config.toml
n_kv_head = 4
d_mlp = 2048
norm_place = "pre"
qk_norm = false
attn_scale = 0.125
lr_mult_up = 0.624
lr_head = 0.00436
warmup_steps = 200
schedule = "wsd"
decay_fraction = 1.0
steps = 10233
MLP neurons of a small language model. Each row is named by its layer, matrix (up: input weights) and neuron, and shows model dimensions 341-511. Each number is 128 + 24 x the weight over its row's rms, rounded and kept within 0 to 255. Numbers have three digits each.
A block is one neuron, or neurons of one layer that tend to fire together. Before each block is what it responds to, as a language model described it from the Wikipedia text at the highest values.

Past participles in passive constructions after was, is, were or be, such as was founded, is composed, were repulsed, often followed by by.
L5.up126:128163131132107131122134156098101134121116130110148126125117114151184152108078156103116115118154108126089141124116083141102173068108180149068082099137156126101177064132080098167101154116162116127149132082129162141138114137108120126132130160163116086132109117147137158112157174151090085106102128139128110098168130126106129139167122167113105102120140134124103141096107126136115125142135161119116128075139112162142160138134097125100117174171112052116107084117112145113127084115090115122124135096131106112133123117138
L5.up240:143134151153077131170123107142107121136183110141142139106090110140139114112135123141181131150193132129131124109089094140112125089094141176128137093118181112115148092132153170118132086157159121137104158078090129156122094136110078113107124161123111092112116117096144142179118121150182063159144092114124119158137144131129182097115172120121137158133126164132107113140127086146101111094135135103120129116156157162157107085128112104140124153153142106118135105149156127119163136181133150119091141138143137145198118120156
L5.up724:178112096111116146133141117111108090121112151123162143135160128138117127124151123114162132121129090092190096093129103122123138082076099106123122114128142165118155173150111143145129098092161134103098163147176130142153153109201098085110141132104143091147163119140127141153134129079163140139103168115138127106178107177146115170110150093166148166104128110144154129105089169129132100163174151104067127074092171123178147117141129130152150106162095113113158117104154120129139134130152149085132110120163118115104141135127
L5.up1185:096126114125079160130142126113111102101170123116172133097145120163149126111096157132132108128152121124137108158124102146124134104094110116105110093137099153169144088131110128119141123161146122113112170101138142107092118131134122152123165136160134106125133119098133099175118162092175112089107114146093154135148119186130104109082122143115135124124145106087117130093112123135127081137148144128129121089133134158127182110140175148149131147155104129112127141109105162136150132131140079154127119155155108109138130131146
L5.up1203:142164166126141142111146133100119097178135131144148117148115070148134117131148130113121139151143117112121108149123176139134135093119087123166132126109090140134128150155123093120149161096114110140125158116150159148118105115132113092116161111178132156155161116105134178063176112127129133137096122103091157115155153135123129148156096137129099126170157120080085149088110098106136096142129129096092149141105135105146087128117147080145108121131114116128167102090136129141149133118091080109129150128146112137131153126123
L5.up1725:119125141189134166132109138101152121123166150136130127144116123126144140081094114147149148092156106145109133122141139104080132106130116120105111102131160098092119127128138113111119110112162102171090098088146149137136143125105119128153087141146150181152112140118160143125134122159114108158148159149106086161149129123093140098130147112138099114159095109147119137124121118157121110115118146069109139149125129140140110153161079118101160097099149098145082126163127161126129166104150116096097125115131088134135104108167
L5.up1765:103148123114131097153158136147143119104161130169138148103182118125188132099145134126118174143118144114068100169111125116124147110124144117097125126112090088168138138114131113138147118081167142159122114136131155125160149093138123126108137096187180110151149148109159112145142131165126160121109117120122142050135092158124140099094103103112167127122137099099079095115121083168128100125127168080160144127107124172109122127055105098141099158140121111164137129105105161138134149090102131111125133155157079114126147141157
L5.up2015:109146120127111101098099097095119141124167101092116142117116153155143142143144108148134166120137107116163141116130164138111140151123085078108094119153131151119132121101147147156186121137160108132141133137123130168177089132102129123106152144165114125170133067114126119159141156116113148165184102118132121115134096129131127114136143132148083119132130122119131147125128118132119139148129085173130113118157152133153133114143138172100108111090105123097125128176103105136100136095108124135136122111109140127115103142145

Verbs that open a clause's predicate right after its subject, pronoun or comma, as in gathered, invested, led, earning, brought.
L4.up1100:147132143118126133160142090099132164165101144149170148071144130163101135124152074102147132080086123136124143108107124127146119147127098109103102147114128153164121087139138105129160113143158095142163111084106132172129120116096130116133098126124104154127137080103101146121131166072100140129157126150100123151132095098142130152158140080105130109141125125136148123129169112160104113121126129138113127110100156138170120082156090089119118141139099036116124093177118142101143120099115122126122109148117120159139142131158

Main verbs of a clause, often transitive, right after "to", a subject noun, or a relative pronoun, such as oversees, abandon, drives.
L5.up106:091142144159134086156158130128095192117119115156129131095148154121129104182134133131128154109158136099135136151089134135141151123139137135159100156134161118149154080105136138117123085125114202099187159098141113118129151142136138125138140129137128095144135105129119114110108141120087144128104088124140134109138123119114149170135157146117102149113083136147125168128138112108114108109132163137130129125143113080124162106131131133172150108117109158140175125163132139122143134109063151129150116081137124117139124175137
L5.up125:138141156116155128139090129109143190154111134139164141091121116157077107178111150120150176128097115139144085096110149100118135153131116102117103164093135144127139118113100142138125150132117127124140090123099139157114128141133115098119130143138122164122152147129135156135092136102078170133150126117117082120114130127127130169105153119139144066106104100149084123131154080162133116080113120146131158118125095088169135100102126126133127130107109077102163078147143156100154162091115143130085098128108151149169113090140
L5.up134:196097113109150090134154094102113176130162112178155146119110126174116110109104069105133133108134137136137115096162098107131106137134112120078145133145093132164171160116142186095141117140143113151117142100102156138145129083125125099126130173157128190140129100127124144154103126132110180136145151161110080128150125083132142136132119107150143127102161182160160108126140131153135134133121128142133129110077097166185120082112105141132115132132123090084127117166110086094134125140124100153151108147128120118089108132155
L5.up451:114094163125162147135123179117115124067138123152155135132109140143096153116149129105103109143156108129112113158116100086130122114121106134113091124147117160126085111105105147148148162124151144139095114148121118139149118087129096155144086076148111142136149091068129172106143150093102137156116111182121155143130180112096119139113132091137094080094167136148179129107196165103142116140096138110109117116087102164124094129119181117122106151128156130176146131132133139146148137129142169098156162132126138111139113125142
L5.up764:155092111124158100111160141149132174125166109178148111103146119156118119118151101135119128103118166167101136148106114121059133149148105121135169144141092142145137144122115106173109128102116147169134114112145132125126125113095143098133110099146127118128111096133081124133134143132091124166133181112124153156084129102115186140110151136134110114132122133104145132121154104148113107103127174135141131109074090166181119101080173104131156107118124089121100144157124114093155123110118148169113109088144142094129138143101
L5.up804:142129149098100110149137130108113178138137160156134147085133156180150098142154120100121128122107127177079113132109117119147126163137113102110147149131136141143119146121117141131167128118158122101128149137149132135185107113100138102118098119117124140094106090110091107112119141090083166112151135147127121157111175085122103168110117095117123126114117133131148183126150149124086081107113154110124131127116106168149128095132117102103120100113161074136148097191135116105145108152130115119113123137124124146108123147134
L5.up1838:116129156121130130119108112110136145134135117164148168120132131176133117105145127094126125147134133159130146121105118094138135164162113103108137163106079154130145130135106149129151137124148132099121107114136141128167118123118132132129079112138127180098130115107109134110131183091090160146168120131116117145109117112110120166130130102110141116135113137129160116150155125122120097093114156114111126116057052140179108097113104106131077136135139117136136127174116114098123117099102129115108112116127136179111140173120
L5.up2030:116140101114146142130107143108142136148155190143189132083142166177152134096078140111182148125090143127121094121115117103164136140144159109159161155130156128164137134180108115135136106134101098131142100144126148131110100145129108092083125116053113142122118112188101147137135148136070133116164125134093169128124133120117159182121130094086138139118123108122160151168114118152117119128139161120129128150092134127157116108102101142147096098105108128125142165156078127107128096115105067140139114115144159205120157152143

Mostly -ing verb forms and action nouns naming an activity, often after and, to, by or a comma, such as burning, operating, reading, handling.
L3.up124:118157127105151156130140088170127134110115153134112126118148104137157138173064156129161089141107171120157096152108141147132133180101128194126151138144157151131130096092163095145113137128121092089107134127104112087114127124135122099129118140149105167129127138135131069120132165116116143162182158135115101098126093108108091099143141122091046162143110128102144075135158158116131135121144113129122136148134091146141132125172116106130128103117094156131120172094120110146137102059117128114116140093158122120130126166140
L3.up244:155094115127173173111153127088130131125088136172108143163093095133134128128107094128112143145128145103181159120115144135167133148076142136108161158107157156167110132096107144096094143136145108114143121115161165140115134104127087114121116144104131113107121106146152118178142107102103163132150116090093067106141139104084108107144131177103094129140099118109127155106131127154103129119110144166116165119098128108136118124148134084134144076095095166144099137094093105072136134106131160162121130144106155126140105151131
L3.up552:137106142105142130143130117136127159179149066175141127166133106121141067074125107134137132153149120153155115097137154088147120124150125145118130170115137146183103128121107142157094113089111118088141132156132179148141111136121128207151081131122108169112115141105122107173113132061136134108144138143142148114142101164159136093122145131099123119148111135123127133137156123106100104156119154144073129159142111142142161106129141080150150107123199148143124105130086118119128157098095090104124103153130123097125131146180
L3.up568:136136097109121104121146106149151148107104139143135163091121122128103104063157145120126123164137115166135108088109145161146127117113119134122135151130134131102116084121152104079091134096162129165130124130119106142155091107117111118161109132111143106139118120182105129143134174122143115101135165101138132187132099140107126132160085125110123111162150151092163132135088114143098149171098115114150134134100091143156128134146071148129093117140133196162142152141138159114133111166120132093152170083118124121088157133120
L3.up626:156115124152144101149134137086139123161143113160153116167098102147123117087122083107133112145143146190140097122112163097124155168154133098128137106147101186103097162132165126126109134095109084105112144166134168132135104185105121184135146105114177192175126139114121160159134137116146117112108120125126118139163171131118147167146118100155079114124133156138173113121185122105105084132108129124135103103162151120151125169109121161104124097118147117097103149124129128100135132140161115074123158043132117131152149118107
L3.up681:142118117121132087129115082129159174121126141134187104109111107156081115137151094152132118083144104143149099135117152093124105154154107153116150138179135135118115119125155092110124088128100100150145113141157182136127128168138160136134095126082128162117142142138091142125150145079081163164133090122099132132104138116110139133123120099150132108141119068174139122196136118133152104137087136116119116130126112106174106081112170113158169109120116144154121114104103136100159115111142170102171126135130112097109173124150
L3.up1553:143168102136136158132138094162120147146111116101094111185115081115038106128149119154068131112149122117138090134122085104127104095180137139133149139115171187124099087143126135151127120128133073125129154149138111165137146071102154153139094122115179127152101124178135124121136124107096116130117127163137122123080101149071118107192136075152139179147109140142166149136149135118127103151108160147111136091136106123094105132107138138111140091150079130115132125087139139100137129127152145103160130160144132090077119137142
L3.up2022:100104135112131082091141112158113158093140153161145129126129166152143076114110137133119107120134131138096116166141169075132124145115124149157138110132158165134166126080181109117118138137100149160111129081104150152099122098106100116110152164163152145196098100142164138122103110083155149119145118128109128135136102126152173114146091065144121127163107128136128122152161144135108134077102136103119133149106089120154093116095113129153124105161110116123137133138099143066095125152172180145131108134098197084127136151127

Pipe separators between column names in Markdown table header rows, mostly sports standings (W | D | L | GF) and election tables (Party | | Candidate); weak scattered prose hits.
L3.up107:169133097133132160118121126118110154120133133143125147163134110149120134078135117148125110148079117140113116170123153116159137155155121098156120153127169146136121122113092119093127139146138104086127140142149110147127135089121120118118093132109128150129099116176082094114151097143141131161111137114089160157110099140156143144130117110152104141119153106106146141121168131115126117108133106163107108117086079114146094092137094093133157139140112141123164148094110119146127117133110129154144072152129140104113124135091
L3.up691:139123134120169148124105094190128112139103122143118103148132086105161160144135144132120192133083142142115132135147140130143112133161098096117148137092132094152117143150118154118116093174144139108136147101152156129146068167161168115171170110060098128129112184142119136164138142094114131139124106130133107143150140091140127122119115136110095126167107138121154129156106086165166152136109131132132127138124115131093123149134160134087119128127121132133134115088137142128160124153123103131101115142134129110120103114111
L3.up912:142124130131101137128136106166143122080136160116091124150122125108141123133166101146150122125103141131097141123134132147137148124105105124122061155130109156140143132127166118147147138144167113156121136124149133148098079117168126154147107099116106086133156138106148078094105118158086143147093137136124123121105120135141156145106146126115169108122151091107135146116163141131144083138163146129145107114179120171165109108105174148100180129147153101112095112142147146149127089098129121140131113132117118101152122128118
L3.up1366:137113118135095151132146171101160172139159136136135130150069134138159184095124132153131182115142102136109143139138102180143144137085115111142103102139143155143150098136123145165112143075155118110158154158100084138110159134091109107126109124146136122132159100132137137133102145136171122134114117144199124178120091113111168177099104143096118119111110142124131115126116108106157176113132088122168141134108144141133113126079142115122125138147183142147120129156098137148144128122087151102107149097119129071103147128142
L3.up1377:177086110104112176113135112133091099129132162126108104108115134101126154113146132122104123113144124121088138142099154125137146131114141157140080106077131136105162123135086136148102181125118110140125148105111127117126113142112093166140135120094090075079148108139118139128134180141139133138127111146153156129104102163129122126086163133121166139116130111124113160165101108115151139098110137154150163135140112151101120137126154155160102133127136116121130155124103195161091177171090124108126100141181112133152156118081
L3.up1453:134138145164177125138129162114131181121120167116143137139096106105080109098153121130112128089165115098116100162072097126085142127057094136138161114145132130126132128133128108127094123096151145103067142096131129123119150137118124152152120153118120116130095099092108115145149167174091149149167131145128131121115130138164117115135137128126135094125188142106128147133129156105152152117139182120147148136133103095177133107101177134128153130134140122144108135149172095144141122133118116128106126144146094140109087163154
L3.up1826:139165180112103141138129139129160110068095148120100104122143159143121123109129111135129137100113151133135108113112106155120138167133142145098141141100124122158134119119123131117080120126138111124102155128139121159143154094112103136122091114087139100160107134092119137124158170153106104187077132107130111146140138116108120169109175116107196138115100158136145139106126135116128136129136139136155167115142097156109133131115171149110112086144096102112137123167132095172134142145113143139138108195145116130113134064146
L3.up1896:141136135115146146120125091105113137097182157104136118097111115126119170108141173159168159157181134156134132163133103120128139171138117091150179129126132128157110134163147138118128139094141149088172138135125141163091115163180137152139128137087163130170130112126122150130129127148153154158123155168116111118126156113138102140124134138094151104131122114141144102138107136100137154133115140119101155127099122125142128103106136138113143139104143089114110127135115133160130095125118134113089084101100122082130120126147

Main verbs, mostly forms of be (was, is, were, became), right after a sentence's subject noun phrase, e.g. "The game was", "KFFM is".
L5.up147:129125152123114115123128117152145175085160137166118127127121157160108091146128137112133149138105150099097149127141098104165132086132113135128143131094085083119152109096126097106171107100140137129161107126145150124155111123145162161061077128115091120097110114113072131121140114093120101123113150143127170116137144140124127109092141131136138075139100080150170091069088121110149119105137113129148120173115129106143144132091132138079157144103155127141144100144111136130133072092127170081156141134153157119147070171135
L5.up252:163121103080131147166146102143142103109177128186158140099096120081116133135123139126108137099115125063131111136155159114085117127108140116162139118111152123150157181135146086122084090130096111151105104143111137167153135177128094086145104134128083115119137151138133125102131087138112126116138129143117103134145109128124148138114141123130136118148123104134112144136150140097133080133113140125103147111135187135162103098144117119136144178087150092118099123139130116134167164136125122140147119123137111126140084171188
L5.up1042:130157133113126144137105102143151130123101157109078117112136173139118126172111113132116131174110139117133104144129117100156132109168130095158117107104153146104164124126104132129126090121123126168124107114178120142114086116122069136128068105110134120121145128156112153126141113124122127136130149179156120123116135106088129103087110109152137123128116113127143130137138109090143126129115142147148080087141090162161124105103102186123092101143140148168092131116160171122119152101128129077134174101114185156145135156093
L5.up1234:134133106092143153145103128132088124112121110154128081133142116122126143163114127130108160125139168138171142087156105112140106147124120115137132114127082138127156154130146103142124149132107114118108106163113112126165137168154128123155131116099079170121079119135158100111106132144148120140144128112127111062120142163121116127092166154112066126129132119131092124144157123134107137161128182126156096113127159147118110110167144146110124136118142133085091124127125152097150144168136077130134084112166111134141139093137
L5.up1315:093139118112104144152111098142114142118170122092150112148146150128129100153123156100072171124127161140145137126112103095170119150101161121153122138110140090116147135106098108155142079136105104130124124109189145116136153144146106120099103125125124118123129108093140092117098131119157138151107158180121146148105120104138102103160129106155191106110110103117112134130133061092100134089149146099133117091126138119160147121168122151155154116107090143130102111145126110080149115095140118142130144113162113131122141084137
L5.up1319:073136153098190116098114093196145127118132133115140117090119091132134184160108112132106124142144105151143122112121157093104122165101167115090131083142132131115133115102148117091073132165111115155143111124135122107126122135132145124088121149134139138115155152117123111100160117140103120119158141137142099117126103140127154091097101164091124109143104146121138151124147115162104130100130156119149138137119110150156123147129141125144124168149116113161134108145116119128094139131131121098134119157111143132159139116135
L5.up1358:091089151133061137126110103111124115129156121149130107095159172145111105141144104116133133118131138135114132075111147167167122094118142152126114136123136146088108097151111136122122116146125092068147133122095139136155155139161123146139148114119099128109129138123138114108164120154075063110117147135113126132102136106086073183122203120138133089158118136127133145122183141139147120151146163143104105117110119114155092130090103121100142102118121097141118128127100110135136161112132141054124095129123106116131128138086
L5.up1664:161143127098145128126117107091134130093070118136141090152138115139144202121162122123115130132164132067135145096097120119136124135112128119150108121099100122130143123117124097107177119151136117135125151065173136108135142099116129133128118151143099129109146138120139156137160094135120147156133159178142130123111104125140165075135151120119097149150119078116157112127138128109149099140136192147126087162132111132133141132108100149131117124122142125139153079162144123075159109108137118141137120091148132123142112135152

Token right after a person's or thing's name that begins its predicate, mostly was/is (Gomez was, Paasikivi was), also commas, hyphens, "de".
L4.up386:120107206165100097134101113137111168075107134121111145081169098115106134161149153123177115085177134090138145110111111163106115137117142080104152140146111105152086124106176127110166060158139105129148134124137124176117136100171096125149180149146133109120151149091167154152138168177098125126139130149100126136135136139119139133112178151142127149117162160162120113151148129142113169137138159119148164101105128173136125103096103158129128155140069172115121146115145127162162135123123168071105152091115131133160129152155

The delimiter right after a person's full name, such as the " (" opening a biography's birth dates or the " |" after a player name in sports tables; also name pieces and titles.
L3.up11:104134158117168075083148141164106160140093130083081101140152176123155164159149160131087139118173145091114108137115183121116144104130114143127100144152123182118133099107147154136103161146115111111093160115165131119116152131145086134147170143138126123136124089107148103079096111132121137100117099115189156141137178094134101159115128187175116123131132139165115148130128127140089125148125128125101149085130131135126146101082133159088128147115120109138141113141151132085130098141141157122104134113101093149127091108140
L3.up146:114142134110119114110091146125141146195128132130157149123059124160098151087133103110126085128107128116109153125125113176142099122142104114120130113134125100114146160116140159142147125139077115142127139115102131136149148159141110152142118110126142122156150128150090151149104151125074149111102126128138134130165127093119085172129161112105072117164158142153103149129097124180164085127152137161150146125139172121089109122102129120123110141126101110139130134153167097138132109117155115107105115172187135105135126124168
L3.up394:117129159108137150126150151120117105137147142151163116100133125165161132133145166113099117167135149063108139196134098148134127197122132104150141163142113177119083142114135147113180135140107145133117146120110135135126138167132136160149127178135084138127078116142101117115079150166117117127174082126122168174109161123127116160144125144109136146092135150119142082135133152098156122118113114140130126135171092066115142102123141145116111105125150115156137136132145116112087109138134139122129125115125119160175112128119
L3.up526:154134122106119119137098165155148172127130125136115144117152097147125088138148124132147141124136117104133172079141146188152131133091125114097105083132106171138139127136119135164118135129097106122081115118093132125129172087117140108106149103113122087144105114118107099106108137141122108135109126124146107123144136137135087142123168130089132147131127122103129170126080136136135131131115159136155109119133136154107141125090101110161175146096130157112082120150095128100137115102074135136159116134109183086130128113151
L3.up833:112137144142159138147112109151102080124137151109181134150150121120113161110118146172147086116135143122132112135125132102087082111126106146220128128112118158144117126142146188097112091110128114108128104147120111126142165089124139107171111148165151125103079172138117142151130113121099152118153122124105118116126117162142162118149127106119140101118111125154116155148182130162129147121133104125157144095108070119170138136123104121170130116141115119086166093161129158127114094133122169102126118121132142147147145097100
L3.up1232:122124144122146100081139116154116136122113113148103091138088141140126152152151144098127161099137121093181079169140142151135155128108096139156143114124145152142132118117120098109104131101094122116134114092148135108112131120147125083149151143126126139132131145127141105136140124134142123152109130132171133122151142094175117109112180157095070155086143119080168085138110146109182142152164114136141051132114128119087149118115149148111106136155093138140076119121154109178165116166119137107145101154111088122124096133075
L3.up1631:140129073122110096120102097112127133125127139127144113088125120152139165154138157104073093134151126077160108126135127181116101101129107104128062136166113103124092129156145105110094115070140150113117134146166110138131152146149113143146144169127067153145155142135135154134138112168078133110084110120138184091129138109134167116150086176126108096140114123128095131150128099142144128121111130161124122101158133135167159129166130149121143092144078100127178116123162135109138168173112143147124148111086131097117074136138
L3.up1951:140132139142120128111135101138137149112156083160118128130160124164131178169143138109140141125164136146101102172130191147119112109133132074162135132127124170121130153145130174129147168132139118198056125122136116139100113123164139140110179132103126154149159124093090138107152145103128135152110103108144126117170147162118083109116102115113163112122126144141082136145132122130146109142183136154121122086143138163156116133152099148150134118163089115107149132119119127131106154115111139151142128110121119104152097141103

Verbs right after a subject, mostly was/is/'s/be following it or a noun in reviews and descriptions ("It was written", "it's a pretty"), plus some mid-word fragments.
L4.up807:129126090123145132136163127120140104137098140112147110114144126155161113091071118132126170144084127147158097164130106090127117101107151166168174113151115121141120119137105105122146103142140111109113130156135114113143135134120147113168077138169119116088128148098105161185143142099113096149135171146108120120116108178110142099123160096134140114133124146122130141112131095090101090106126175098135139084143114125133158102131162139121075152151142118137142139108129112212111132070121147129113104099136163156121133101114